{
  "d_model": 192,
  "vocab_size": 2048,
  "norm": "rmsnorm",
  "norm_eps": 1e-06,
  "positions": "learned",
  "qk_norm": false,
  "bias": "none",
  "parallel_block": false,
  "init": "uniform",
  "init_std_o": 0.0,
  "optimizer": "muon",
  "lr": 0.00281,
  "lr_mult_o": 0.627,
  "seq_len": 1024
}
MLP neurons of a small language model. Each row is named by its layer, matrix (gate and up: input weights) and neuron, and shows model dimensions 0-191. Each number is 500 + 25 x the weight over its row's rms, rounded and kept within 0 to 999. Numbers have three digits each. A neuron's up and down rows have the sign that makes its largest values positive.
After each neuron's rows, "fires on" lists the tokens most often at its 100 highest values on Wikipedia text that the model never trained on.

L7.gate2:561512539478517514433514525479502484487519486503482530501506524520491506485443513483471481485514459548518502484483510496503502483483527555491504462521507465534498515526525499489485486556494554490529552491500491461489521513498487509541483457493541519558457518505524488493489478523499479463540501511489511511481545454513514488485504451497527499506493514498506511504479478519488491512518476534530539499489515498491524469486490468492511502499512515498484526490513529501498485520468495532521475501506512551568524445504487511451536495452511509461502484494493488462461461483462443505
L7.up2:510499481510510480511483567487533489552478476499517489546501509495493519503500512474527538496512488531494493499470562466472535511519455504475559479497527473466504467517495520515477470477501504501487495510434506483512458537492486515505439504528507504532545486516543524494502473537478458520518520511532528495505528523508493467480548503524489499507470447482478473556503489489513536545509526443499481521467503481532515442477520487513479532498475489487504474514516520486501500452483507496501463470519470501505489479493475522507470543464476482482490489519449503533503491478484505516
fires on: "ound", "ution", "oint", " information", "ater", "ion"

L12.gate165:501505490477541513500525495497512499497483469503509511505497496471520541505506570478555468481516493494477470478489516457496488439467510504556479497485480518482510498527482475485518553475489436487500496485497477504514525487496507465472578499497553474470514491505490479527505484507518526497536515495519517494506504508537505498512500468460478469514500528493465450455470470546481430514472520516467537511558508484477475519518492530515526500516531496479458515543480517523495513519527466497495514530490482480499478492528529468514524485502514569510521490496511520491498537486540479499
L12.up165:461523492496527515510527483523572533506494491508491495520511483511481489517521422548464477487535494472518508503527560480565526496507493491539523500509471499492520509475479481489525441515501472514485550500522481502496503508489504498547541561485481487500488481497485488516457489502527509492525516529502473476493483507493500479487481519533480513521494539515480494545502507546535507549478521474488483499525515494527555485528509509501550547508537527520500521480488485487465443496467489498519499508474502527528512514468564512507463523505511485458496486497492443511469501531485512501
fires on: "ex", "ant", "i", "s", "al", "un"

L5.gate102:503492532486435509501488494519493501472515489502501471530487495477496522528501538505535507483474501505474505487486514495494554462537478532468482457473487484501542491517510495486506451549541476486502477466520494489509464545510457484482505519468512487500505446509542448483528511484541499489527497498483491481517546534529507529496480476511449513521492523478482493498510537542480503509534463491521435499519465463459518515477464505518501491520476520519509540443498514481519457485507470514471514482497500468501486538546519483481490486453515474495558506505521487501514539446475483505
L5.up102:475481533532419541489511496532505504532510502518502503481485450500532506492516548494555520484507476530484552485506491528561515509494469496440496480522504525499517486551499521446525473518543449448464478446542464493459474548500488482482518506480528486500480477487546471467524532478510493515537496488481493504518515496555492472473476516515494486540481505519488493528499507540476485513517466510521453481505504447516512522492505515518502484486485516508501534452488511462499503491502492499505503492499511518522504509516526514490487524456527511513533532480529474499509522465497496494
fires on: "ov", "v", "iv", "sk", "als", " class"

L15.gate167:461517489456481499497491507548517478504461458494494513473527516491499497496487466487535499467511537530476456464534541499500463504493519528527473532522529518498479502482486482512486527545452537454529485518517460483467452451489481518473489492512495512520503472476477480507509520504465490540486487506488481563522474451498501535485501442532505530487529464497489486458472473473466479530497537531521480518471477524534482480515507484489492526524471423521491539488493512521496520478502501523519485500489474488511510497493518518443526496509529482494488543518516502510537471500542463511
L15.up167:520506517518502482481509524522513481495523491513461490494520492518484528555458444500530493494471530513498475490494528485513501514501533497481492500514538479490486524526491547484462515486466508467488482507488495454508521490504450530505496504558471477508525488522529530451554494463469539548535438516496517515491438511542487528487491535503478495543521527518525513511527538506491537497462494480523471527542489494491471516491526539483512518460485464502490445509462513483487496470475489464518459492511479470464494494525529497457525511531475517484509472535497527521529477480533492502
fires on: "ir", "al", "il", "re", "e"

L8.gate179:502492506433430487508508518522522455455452511498508466457533510541517489531507484519540443506492492479488485524535486511493530486491516489504490517522527480507484479487529518529500502492495555541515517535497480510473494491472528516505495498507479533481472472525501480482446491508476470441482495503471508495455472531533496542455529556425512493495494526486484482480531510473510502490509522542482508479538500494497503479500505502498482531447513446468504495472521492504532493487474543467466492496518475493491472491439495524527481509530488508530487503492522518465507510476487481491
L8.up179:495500514522456520499476472543542537448515466487515527485564473513496526493497539535502475492465467492528512500491526498531498508484501491436506464472507537508510486506491504497476477440485478506494524478506519548459506513499495510502493545486477470464479478533511487531469490423490521474495471495464496526518483537509500498516513485493504514500462528448527475470468483548516520460525523549522480509520521523465517509517473509521461512515498453533462512474532504493507542556490491482494484510501492490534496519507498493455493491475497513550483475494539463498494484500487485477
fires on: " is", " are", " was", " were", " can"

L16.gate142:465502458504467502487488539516490493450502530511482504479499504560517490491460515469510546520531502510502478516473537494534477514446488514547494526490501514468536527525523473554492515494472471501525459511473514461529458471501519501513545542502490524509510510486527531489522483500504512490483469439561475520512515495494531521514513520471465519480477508492517513493481477507476515522497517525499494541491497502496483492587541470509547498517486476480459471519476518498476518492500476543510487490499475512477519467544531460482478473527481482499477521536518474513510449482499475532
L16.up142:523513490517512534530496505524483490498490513495481518517528531468477465528509490513517540496496498543494495490489497497505464493525526519520515504523495488481496501502498522444491522483516502487503510507492513482447457447503544531463523531528514481518481501468486494486496479508501511493459459522501457481430525487449503486531467473522474483466525510483439517471528512462526500510546496513484485525519551492491506479519468515476500519515490496495450477507496433526521526461458487513524532540486476502529512539554537467526522491484515487560483505506512509542468525510556485485
fires on: "h", "le", "l", "at", "ter", "pl"

L17.gate54:466505465514480465504495518521478533544504499503505535520539543528481513538494493521458478489481506499508499463488473477524500488500509507486486484451520466467492522488505515534516505509444480525557525499494471467475518534485480504512488502512503525465501515528497517515489501497465481479512489483490516533543564534536449505515494528521507537486521489516514521480461493465528502515515512511418500507544508482474498488567514536548480524519519486490510463512471533499443513505452527538501538521528525514499517518473477463505514546508505506496503531517518501473519499524546479532
L17.up54:491548551470525504504469510464465487496488472527519517520485504512502507484536501494483491519442494479528473499490471477500528492501490539472472490535501483459523501521485494487514469541470497494538501532450485451497505522503541504475484451492492497497490473529500506503458486496479499518516532489447475509473517497481527494506539488512516453517523453469497527442516483461529480446531509510484506514511505461537494460568483496500494512475533454511484460538483507511498501494494504541506462550484499542528510528507473534522499537537525484485482544516486535500493507516461505527
fires on: ","

L9.gate158:487525539558531502528512549453489495470468457476513517490503501490463546514526471526462473519478523523490498485506491470506491439499507499452517508501490473490463474519473507544497474487531501492500493449494499463485513546486516514507497493467520487488499479503532483489475458478483497476491453483501490477513520507560506523489524479515476459552491493437515482482465493498474517509509505488478555503535518516480508479465522505541446530478480467500488521502503465505478455491491559517471485475496499527519512506454493474472486467547507519488481494485544463492467476508500480493
L9.up158:522530508516478522483449534475528506487527471478514530511476478486508515529469478497497495512512507481472503527479488495495493469479509524509500499493524496523526523510513455522515498548517588515519520531473467502476507547443522482469496505501473510527488495482530489478442518506484472488475465473495470512503493524506522475517557469522477513504440472465518506475503464474431505496474520521514520518477536550499510503524470470481497467526472465460473498532447465512499528535512512485488543497518527509502561492506489493490504513538464489476489505502519494471493531492529492457
fires on: ",", " (", " -", "ans", "ors"

L8.gate10:524477449557519512531520514475484521494503510498542507494513489465530483486471487529498474498516504513464463479499491485459489543495519539491458524511511525495464519500538543492523487520468519507491512459497485492505478507503528430445507462494507523480516535518500465509541475468460484465508497503495478513455489503515499493510490547483514484502521521523480513569502513490540473522509531495542494513522527517494459518546475517515563522475506468463520494501479517523515534505534486530527484553488461493532474544533489524509506462494497537511493493490471524495521527480491486545
L8.up10:510506458502483498504521467536560502484490502545492466487480488470542511509516529505494446447508476457484498498467501523527532552513477507489544490509501566519543509485525493509522504479509510463480509493512486480458495457473531460474481490497468514489492501474531470487540495457509552470480493482473461467500507549528506497516484520488521452497469486476493471499483510495519456461544491540572495493485509496492497516475505521502467468465484461502488508501494525501500540523510480491497495531517509535531466489510502498478533464502486539512482467558508485496543508493496513485
fires on: " to", " in", " left", " a", " from", " an"

L7.gate217:474483502500525479501480535479486461529494452502473495490525529486459521538466527555508561479536513508494518471487516473527463492525484517476486493475539510471503472494508504497503473488504499515491520516487513497455504559488505524508463489483504440514493506469516517473479501511477475506503462476544488470494530498520484540520463436483479494523520453486498504500481505503511529584508478504543551539494523511527513487475509483477491510505478538508462480517476498493508478505499520564479502491483469553452529491501502540501487508514513520465504468508521475491440474485490485520
L7.up217:484501507502536497529482561486500466488468480480457481505504502488446519502477482533537481450526555475473523528534478492459472466475457494541525503489538518509503484473503474518480508518485509491480495499513496521479470478492506509500449512466502501520505504482528494478484502535485489529528505447541523508498476526526450540503510474491484529533524436449499495464490482462480524528502509463490514467507492518493499471487490439483527514529500504474475503473468521503474524509517489548449489497503461532464492469452470531479489524533483496488508534513494518509483474514527478535
fires on: " can", " may", " develop", "ust", " d"

L17.gate175:475490494481512474452515547447475478491503512489522513477490499492547475486527467503500473467509490537472461469516516526482476508500500520507499512510543480481468485455518502512534520448522544534441539453519459528513490510501482460523481511541520444519498463487550497522550517468493477502523489495505507505482520490455493465481464469508534504519467495503515468518517493523454489465483480501472464487518516508471515529496504480546505486476478481511482466488497513506478498498499459497513501482514496498532439484573499501499487483475481527501521482543531520541456502490515484508
L17.up175:455474507516535497504511495498479533508480476484543494532553492503520435525513498480484468528497487499500538461497480498439529480457452484493541496488500509499515509557518499492496492495525500495516493496513481546467483507502467449489480489479461455516499486493471473496538486484495485488488500510505504472502517448520501482469500498490458549497493491498453467489547483492469489491483435488506506508514480499487490520463500458485492484483504453527476457527475441501511504497483532524489526487483508524501532470450510492513526502500508478518474558470447471490487485533496569486
fires on: "v", "ip", "im", "ate", "ric", "ig"

L15.gate107:523440466516491529529543516465462495512492523517479534455511500501505474498502498537504477478508445467506473517467494518494478492464492517518514497527489530537484499510503506511539530474537555508505500459539517474473509501496508474480488529522515488526458519496512511484518480522483477492466497492527511527504484503453506504481520448472457520544506551510486493489517512531522530497513498514462458540538509507472486504548533505494463509504549512517486524539502497473436493511473526485524499454489539523525446505518515472534478484454474504482500501489486504538492529526517468548
L15.up107:512482484540588460484499515478468520537495516488492460492504488479479520476511485526518524524503530535455532532522486540498473534502520474533485489521480509527511476511505520487540485526466508521449480508517495504536533472490493502517516568517490480485501516533488503479523494490496442534487460496522525483488474496500486469495516482505502518456480502489491496523483540509521482479490507508528556490477516527516475485511491498447448472504486542508497493504519514490538529468482513472539463491512495495454504471503518521480463449525498548486479475487515525445482504520544546501
fires on: "op", "-", " of", "er", "ry"

L12.gate85:518535487480515523512554522493508470513516491485546486455498516531515517518468500487526471467505529471534509509486475531501524510509503516537497471545501495495469502491566543467465495490507540490517478509559473501499506472491526439519500495486494542522524500462534512518505509529488520493528549484517483458463501504499509517513514462457467502511496490455479526479491535479549509494503512515553522494510481485488497503505493474458478531505483529457473530441515521519537540485493543430485505500506494545483516490533465465491500520529478491492492478480502487534478482510468474485
L12.up85:486511510469505536437463516525500480457489496532497485489504549508552500498520537504493487516451511463498472488485483490514458510498510485527506465538480528508503553501486477547495529478482525510478541489481545500498544483502499512480504498495503531474482516503514499524528493512490526424432462490515501518517476536489480500513504462510512478566475480523532504522501512527486492451512499508528488514485549485483520515552475480554498517481495497470516535501490498541495463496507480487519501485554488510519499497447491534460545507525476529472483501458485493495549509498481495511
fires on: " was", " died", " Time", ":", " were", " made"

L15.gate188:510480478513492463500498487486512502526466502483476530482505493473525473505498520476530520532507486488480444503488504497498514498488570487508496533456528499513507522482488472501522515470519524525523489469549485446479524490514504486476489485535514444518503500526448509540518513488500496521494475479464448504488497456537472537455447517496489480484509446503494537519512514484488503505494517519543458508486485462495502538528549532479540494517466485519528499487475543525510460481501477489513503530515485463495471481433497534545484492501470526553509542474530501496539495505532472518
L15.up188:504441516524479487480507499515480487495494485501511490458549540504507521498512468514474495488513494526502454535472487525483440495499538517519507486503473528546514494491519475525508520477531464492517477471488449501465508507507542463509504492517470488485507460503538500501481512477516465548516504503480509483502477541509481514500491483503419496495518472489525513497489510550465490506511507498528512531524551481501458522483531489460478481477542487463484465499485505501483479545536483448510532525479477575485494507516471458517477497539516516477515435532523506508539496481531473514
fires on: " in", " on", " or", " to", " con"

L16.gate134:497462520501477502488473526468500469491490529454523442513456493491503503541466460520490528463532493494486478489448537527454447455493525495483522499504451521520502505496528465493531523507458517497514516520500501498523487532460502473459581487514509511493442528490486540469469464517508509511515520534486515499491485479505478521495491519498442507449528494505477489478494515473531499501513509480513470489516487481469497470525507476450493530470501509501484490505478510426502461501519499526550491489520467479524537487526509540499504515537496510553505526466508487500521508494512503490
L16.up134:503484471486528512486467523486513544501488498482527516506507511487486483461447488450495559465485513465446458478535526485464528521519496503517510536498465515459535456527518487474486472509495496525510456518468502483509478546503470514509494530515504517514494486506515515479498453476529543467535464505506494484490484516511494502488520487480519466460443497487499461460460500470481525533457481545511496481455483455501456516498516472497522534461461472519510524504552503485486489499472524517531541512479505505515516505501486506488545529470540486494510527520480493519474519523541473534
fires on: "y", "ich", "att", "ot", "ass", "p"

L19.gate30:474521497490509522526512499503518496496530480498492480524446483474484511468479499464499557492500591530501524506528502509500481467498487529507509527515531501497467499514518506539524514470510479500528518481524477541511491495488496500532547490523492499482490495453525531492510503496490505520514449470531529528490480470508456571488512483516475486482505468549495499543525498500483543478478508493534443461477486460493497538500454514486523521545485475520494479461511449541508487480523476502538514513472478547510458501527524506475487474486527494501510522442496443505509468480513506495
L19.up30:530528527429484471489492552523458521462515519501508495470518491468519516478542516501460455492468499516495515501452455517557508516517521533494488447517533536516526516514511500537560452472523488511493527558509518495484511486507499486487509490512502489489499525521505465520469504464489465499477539510538477511525477489499524526515507490537501495484485509506501470486517480450514542491482492474506518504530481507549503476459521428435545452513502486503482511526480477514503535500487491507509499525533482502509508474511483471512502498518483489558492488485520476496468505478506538517
fires on: " d", " cl", " l", "unn", "–"

L13.gate93:527483516495548487511505563458461528541445503504491527479498519469509465484493528506504526499521526537509492443505517490493526484469510496496507445490519516534486491539477469517461492496499520483493468533451516497512478494482507507479512446488449479477500502489566459483508479486473459444499541489517509516502533476491449545543509492497514506493509466508470460523473513479495533489544477513519530519510509467537513532506525491493506492499522497515546499473505520469475511520507491463498526448483528529457528432497494500462519465495508503492487520511469508496504507496489521502
L13.up93:483461517521514512503541522494486460546519510505492555526492503479510497470509513472503486474536480457497575469536470501500507510506481494528499525478492482448505529481485526491526506476446501476496509510477512529498499494504485529520465496482491472454505565536526509470485521441463532483507484492512502499510554494512510513510485537468522482477515508531438496553498521473511573494500452479494528527482471467497532506500492542513522520495520496510494485472514497497513551495486494472518523528537466506488468492491476447504516517466481511494491506505522474507502514489495477568
fires on: "p", "or", "og", "n", "ord"

L9.gate93:511496539472488523530497540504489549509496517484497524476499491529491488523506478502487534519495506533508479517492505495496467484466530488471468512476512445470501523521536466519504475494478528530507528516473494496476483491499500483474485487487519497587467499521501504528471449493479457533481505487489513493463504466516488533482474498509536514495486477516521535482521485462506501456502521525443536500532531502524502486475531539483501550457475502490448496520488506490502533533529536484532505481476517532500507538466462476523506525453438513480449546531473523517504524489522464528
L9.up93:510542534488467527483431473515473510497468506487547526486502476529433496482502536500468497480488496508474503486512489516502463518527515494530486480519505456472457517522476489518520478500483528515502480540516474505496518516473447500478537502496502519561507506536505528536478481531514460501479516512451500515491524504486547496493471509510531499547464519466478507469506465507488466474481502515522473495510482507481535505545492489518501515533487467500493499470460516487505476553555542481496508506488534494482433486484457448476527463549480467490486507504513491491484513516471473479
fires on: ","

L19.gate83:489503524498513533504528534524495504489492442499509546444496501513501506503476446544525517448494474536513524452468502534462537499473491527498489511524488548478513527528502505536489493487497509522525531478487527432493523473463534483506524479487474542504470530534498516509495519514495463514511454521544480501493455497506548521518508507514490510505503523488486529472554510471500500527484498531487455511451536460478518479489557497519506467500507515532442515502508479482519494549503562544485519497491514498524516504480476509512528503501471483524499517477482548518510490496480498506
L19.up83:506520509554554505520504505499515520537514495498523505497533445475514502505451507533474498467501460531508506523513478532542506506506493505501523529465457505503526495518476492515532487497457499512475547507482474525533496564520515495488471506452495514480450511502522492508488532535503490484451514497517481486507505506514475507525517481498513512520519498475474494527507475466539535463519513450526535492518535466510478549503507467546487507472541512498439508494511534498556485451489560485547521502522534481497551499498514497530477522508480528471534534464536486495506516490504504505
fires on: " "

L5.gate66:512472524532508493509498487527527516490493428521460534503514468542513492478546516493510529469534513490535472522524498521552503511478533496496520492475542493503514520495493515488501497464471516470463473482515493493484460512477506522489503523512536474512491493502524450516493518496488508510535517486465496493480497464523521447470445526518480532541470523528468500452482503502527430506473471471444536503533514454483464528496532544529503517471498469458510455492461483519493468514462492512512450513483517516485508524498523500512487514475535505503478473505531517531501476542521489491
L5.up66:555491535513506536498482521510450503503514471515462479529518523512511510474504534538543547472491469494491484455512497529516471503516494486461509510470513487512518519497477473458495517502465461521512523481452535486471526486493482511488497511529504475509501467515552541503506530505501547454553428505539462531480482467474490475536463515531490511516466500492525527497455547496508461507517497475461481512457501486491492473521487516435491491504470516472467536504481487469542503477501529506486516495466453467508535496512499498543501502477469479478512478501511499498485471485477489501
fires on: " ==", "==", " Europe", "===", "D", " World"

L10.gate207:535457482527496487514480466493488553505478465496553479483484469506474484513535469495522523530492531522498466488504526538524541493459503520478536511482511505460486469516510497517488504480502500499500487522541503527529504488479524503498505459580490484503507467486482507549507483488498477560465459491479509443502490489457490539474484539498523504488501495456464535461532486474532516508476470518490474502511548524513525516520515491480465501528487493496513475526502517551535473509546501478499524486551482524508484494474463508516501487467534488510484478478506554491450534522498471482
L10.up207:485536536504480505492474497520489492482564456513532497507484481511493493451498472517480526513533493474461485504517475497543479452537531466498528526459532493484488534482509539535483521442478498518519503459524516478506539497546471517496484448501472511492492487512501479485513558522494500522516487476520464523508454497464506480482516523490515542516451489521523506463525499499476489552442462532509512481553491483524505511539480494508507533538520551515536509497504530492502514518528487513494498526486510472452475494473463476518500531470519508520543486460507517504483479486525511475
fires on: ".", "S", " N", " E", " F", " no"

L2.gate186:508495491539531474472499478508520505491483498489467462530478498514510465493518529530473484510502480456504488508478441523503494524463527472488500486466507513466539508484498494490523508509483516442476526471533517504526485514500508476520502464481520494521488519477494473485504511528505548455552498503471481491456553511493522505509468558494502509435487476517482495506510470474524452480481557543466476464473523456487505492538519563498480467500473475500511439491495505493503478516449508508527474492500467467544503573510514510508529482517479525478501478529490513515499502478499476523
L2.up186:503516530511529472482484522510516468469472441455476490470494477479534482530490547485470502505547483475512481490523515528506511503493491521492495468466497470498539509480525482472518492518515503493507528503506510481489500490491577505530523509522463475543537494517513471494496518485506519468557456505478506470478507510491564521498451518493478490498484476482503491543516491492531478475497497518502562441493517508520530494508538572520515509505506532519518486487471495539505504532508481531533443531558510485521521519515510511513513516496535502505469495523487497560501467517475502551
fires on: "==", " as", "===", " post"

L16.gate114:501473533506508492492550525470471491499448517522479563512516526497514485499479489497480509526486497481479532478474511528460467544514513529476513513534513495520511538468469496486551519476498552496538496519529484543466489485476509453503510485478475491501522464456517458526534507479479496485510449486505527477471531488458540486463524502497477506525481521520469501474467525472514498459475474480465487517518515503449537522439492463474530493477472483503490529467499505476484504517508512516500473476511570469519486466510509513527517511489452501478512492529494516484524521512516501556
L16.up114:486502477512457517481477492480542486525526493468486445507525530517484490527533479513481486510476493513493538495507484481542476534503537517487492548488501515458500487461527502513486463516457547484488496482524511484473512536506497484498504459504536522494541478472494477496506460486515500477462517516495500488514547466535508515500483499512512513496528477510512492496533467491484476492486524512489468503514516513537517509474484491495484522470523532412497495535506490529480523462467493465405493471548496528520489515457524483485492526471483503449481484563495488467490442493472504483
fires on: "ol", "act", "ip", "or", "ric"

L8.gate247:523524501511520494476534502492508466511434486508518507531479507462509481541524508452461492455503446532441478461503489515517494507520498527487526524455489528449492469484490548538541483492478525473530485510499536503511486501513552519493486481547499472494506520492498460564493489490504504490504526558488500537461523470512534488472508526487491488498570526498499497521542499469489508492493504514527478474488508477486492466517512512466500518526510457472492494472502509506506482528508478498441441509530508506487477495490516495515532517501485524540474489567523491509461512511498525520
L8.up247:495529488533521488484573478522516444473473485487485517541497519492542511534531527489483506506502484513474519492481474482460483532517510525479529515491479556478492488494503547511515472524508545480530496531488493510487529496499539540502456486545519445481521508489500485508494490473496471455501533501500502527439535467562541471494496528440491489464496483530479471491525520477528481489537538555528502511511500501519488479485496467445484484527462488477498481468467480483506491499521477490487497498498514477486508500485538489493535516504491542461505447544471485516485493494505498499
fires on: "th", "istory", "ography", "areer", "ior"

L12.gate217:507535477504531541502513473482473472515471514490526480457507494484484481503503461475511561508474534466517488497528506491486490492472487439485511533506490472455528493525492542525536534484529538479547527508505464503524486497482523529470486479448524482465456505509519531479517500523506459535451453484507462460531460494525502507486478537491532498480475488491499474487528500495480483513524471523480498486503512512531503532499491523490523506504539448513480520566511489499474492515566478490498522560498519487545464507464511488499481515470498513479498483498508537503526459489463499521
L12.up217:480465497497495480496500478498481459517470500464542535498526524477467490501489502487499470482509517497476505466499497516514508481539509470500502485431487493518507480526482507500510523510501547525442486532511517515521494456470464510503492518519456487478489490463505477537514500579500501490503442470498490458496525485482487528479476467529469484477513524476488442487488516531538480489504484513558488485462510493510502502503510465475489536516517497540512524521467508465439484473512493510473542538498480498552478489478473524500506481478498566492496473552503515504531498491571503482
fires on: "l", "=", " of", "id", "ak"

L19.gate67:470477534548511492529531494497480492524471520487509511509538511514544507497485462488434512528487513491430457466508466522531468494512494519472474491508493541499503502495519466489508462507491475498533538498471437479509506515475535497486523466477476518487503519479456499496508527516488457474496467509496544571501521511535482529522516504495516561472450509504493481507526485479528554485506513529466530476485550503525513485479509512491482527497483494536488528466518502451539530533496522515529501487507494501510475484527475522499483559479518520500513549480488518482488526496498523471
L19.up67:489496492508493539502486512513543504485457543538431471502560517533547449476547480478496494543543447498494478475495437519467549482495500482462546505501489485482486492508500507514488485523482521508496482497491486451480510460510482441509514480467510514462454498502499539485486511471475500501478517502454466504490526502498483491488543531500486466490509484513477499524507468476494488523483489510508479459483517520501490530480490497480533491526494503460499507468482436519457548506496494511507476501497531500538498499468455532467499528508501441505544501489472500514519479517517525498
fires on: " that", ",", "ing", "ated", "ating", "ly"

L15.gate3:478483515515495488518506541506513498480528500550512506511542554487493472482505470490509478505532506548506483508530474475498488489498539514495476538518481487538465543480448519521507496524464513496473479514496482522538459499463508501507526504515523515502499469483509481487480528441477469474463498497514481491514468453494488479526487457469494444502508486486517485542517511565517457473510486482498503511497553487410493526515550528507487531452463482502502509488519518497491480504512528496539507475468539527443493467501505482502510518492519503540522474522506479519501529481480495552
L15.up3:493470518475469520517548487526486543455466477526470514493512467487475509482520466506516485513536484479497561464488498501523507495487486502508537467526477470475504543500467496477533518518488520476470512470484490483500530482505481492485469515511498538417520500509523489505533529446512541442522471509500430470552459481505452517499527542501482491511500529453517481500496520493513484517472526488482503470524497514495502481499516490513506494472477470478549541491496479501509473474531482509498539512541437491481517464526503467541469495519504522493472465514495482532494488505517504502
fires on: " h", "l", "ell", "all"

L12.gate153:488459506524497429510462474547500513458456506488537463496478500457476501498504509440533472474468465536502465501522471485510477504483483529481498500486551495497538472486486482519526512506523488487457503514525504503500511487456463500489500515511523518520489491550442487555533505498478494552499468487541508487449492449525513464527484469485504525511478488452511523439511533481506490520491498491501505483524493523516501524505511481437472477482493528507470516488480550499490536507475504498520528548541514499524491501482496481532485495483510500537476491530517514500484550514487480506
L12.up153:490517497525476461494511482535497505460545439484518536492486475529510515492483477538503498502504507490448502483531475498529514466500535485516512487494457516500467489471509492498532519494501484507494508481520467507523479461517547457512515469515498493458514488452516452509494523541504487513487504460465465508498445491501485492499483508477475519522471513503534468449501479553476445542441452529509487477546477475491505533491516487500541534490527538484519490490517527525477501527540475511498498476509481497508448500506494500511489544520511487556507450455487518492497473515529510466
fires on: ".", "M", "W", "N", "B", "S"

L5.gate183:539491507507456508511450557507474486538461546491514516470512516514510539536518490497509525506515490497531494489545498491498506508490523464532496468540509514491459547513543497488498509510517524523490497485503478540507506511451538480519497516534495499503527521491476470513501457522472470537485504502517523507474517461484474499482487514477500444462490495495502555558509511545455520482533508497563502506499494496452515463462489515473464476512427503474465497463551503510471519486502463442507511499504526511487539486481487508494484521485501502496462509516511477514482528470465530496
L5.up183:491485533507477493484459543513463458553481517509529542488536545529514508538483500475497514516529510488502489495473453516490528519486530499496476491520541542522522548493504477525519505479495533486469503520496488511495516488441519494498479494556555510538508487479471460483508524527469484528485520514487542541488508495496477524483508542466541464468485487518491531528497523506515493525500505514526496522472488547495511419514503488481499478523465509473481550458489520542498513484485481469536498490504526500460526481512471470521478518508504490469488529516496512515487541485452553487
fires on: " =", " For", "="

L10.gate232:514500465510522511485549461514506504551514521514495540488505528493510508504483519494527527491501456541480493478482476538507481508461465530523549512515473537487486526520540517469534471494466523482499570566533483512492501527465511489485504486543491494495521560481496506481494494513470521491529552512508513498470506510508503467482533529501481473520523490502492494514518494490493509485503505495517509497474518486515499449486510473480474532516488500510456438494547532549510504524479494487438513539514513497554517466520497539491485540543513516488534502498493486520480470522471551546
L10.up232:514495540462519554475549537527489481545585499495512538553514489514493478535464545508505493482451512467469500455471485474499508484468529471472523497475509484487467491500484508508471514485451525514507503543497487494500521493527506521510541473488493499494464507531479458533511509514507447505490514507521496495498501486521506502500532511480484550510517512533468525445489535486515528491477557514503520480527499516500489461487509500459547495506470518478511529480473506502453525504524495512507469530496491481503478528499482532475534526492486502476459524467487541517470445492519471487
fires on: " design", "ography", " •", " sign", "istory", "osition"

L17.gate199:470526520492468514487484507523525520519473459531498533498487489511484430506483470490463550518529516475521522529547524465505463468510474497483493503539518468474496504514485519512473513454501499534461515481515511480509463503495482530488510534509497489498510474518472516478549533461521513458476499501510443498497500524520486546517458490484498513482538520506523485453488551491462492458545471513512450453475493489537502480536512451506515520522484493504517475456467516522500504516499466492494487485479519472473489512443500494467501494506493489438524483493522456491483524484526477538
L17.up199:529513498538486478499503508482494476540513522473447523508520521521494420540495485488505502449489500508488478511497519522473495444509527493564493495492501544478513502476491490474535502454527485500522512516539516494462487493487505547538521496502497485536525494526501468475488483512534447448499516509477498507460516507474502454487466491502517503450518496500538540513505497539486483520494481464503511530505508525508494463496495485492437508485469501477517535538490445473493488505487507512496451467495446508508474525479551467471499516469467486522467517490511487458533473510465507530
fires on: "l", "h", "or", " c"

L14.gate13:532499532477526479512461500497492493527486516448521497484504515496486464520504513495550540474488530453519528494518479560511505464513490536456505517517516506500484490476498509530513519497513515500521512461513471510497509502507508463487496501508466502525484542520509504541510489508470501490445458520520518540462469473495465467479464493446496475500517485502526498536501518482562489494519477514455502491506482499471526546516490492496522502433471486543488490503525501517533524527479516483466478447504506540531474459480483507522516524516509518542505511545441535473473484530513560522
L14.up13:515511490541504495504546506515518501519513497482517485498517495495492502515456499493489490446525510502476467477517533495507537496515487499537504542492478551523476497492512534532501451499477514489473514509566473472470502501476478529542444499508495494479505535548499512526430485484500488511488544462483515505486502500525511519496501501483488501501503537528544467475517512535548532458481500500512511543481492502548521551468538455551495475445489496546448466483470490464525521518523512498501511487508503493552487553504531487488467526496522510506520487457518480501471517505490473489
fires on: " "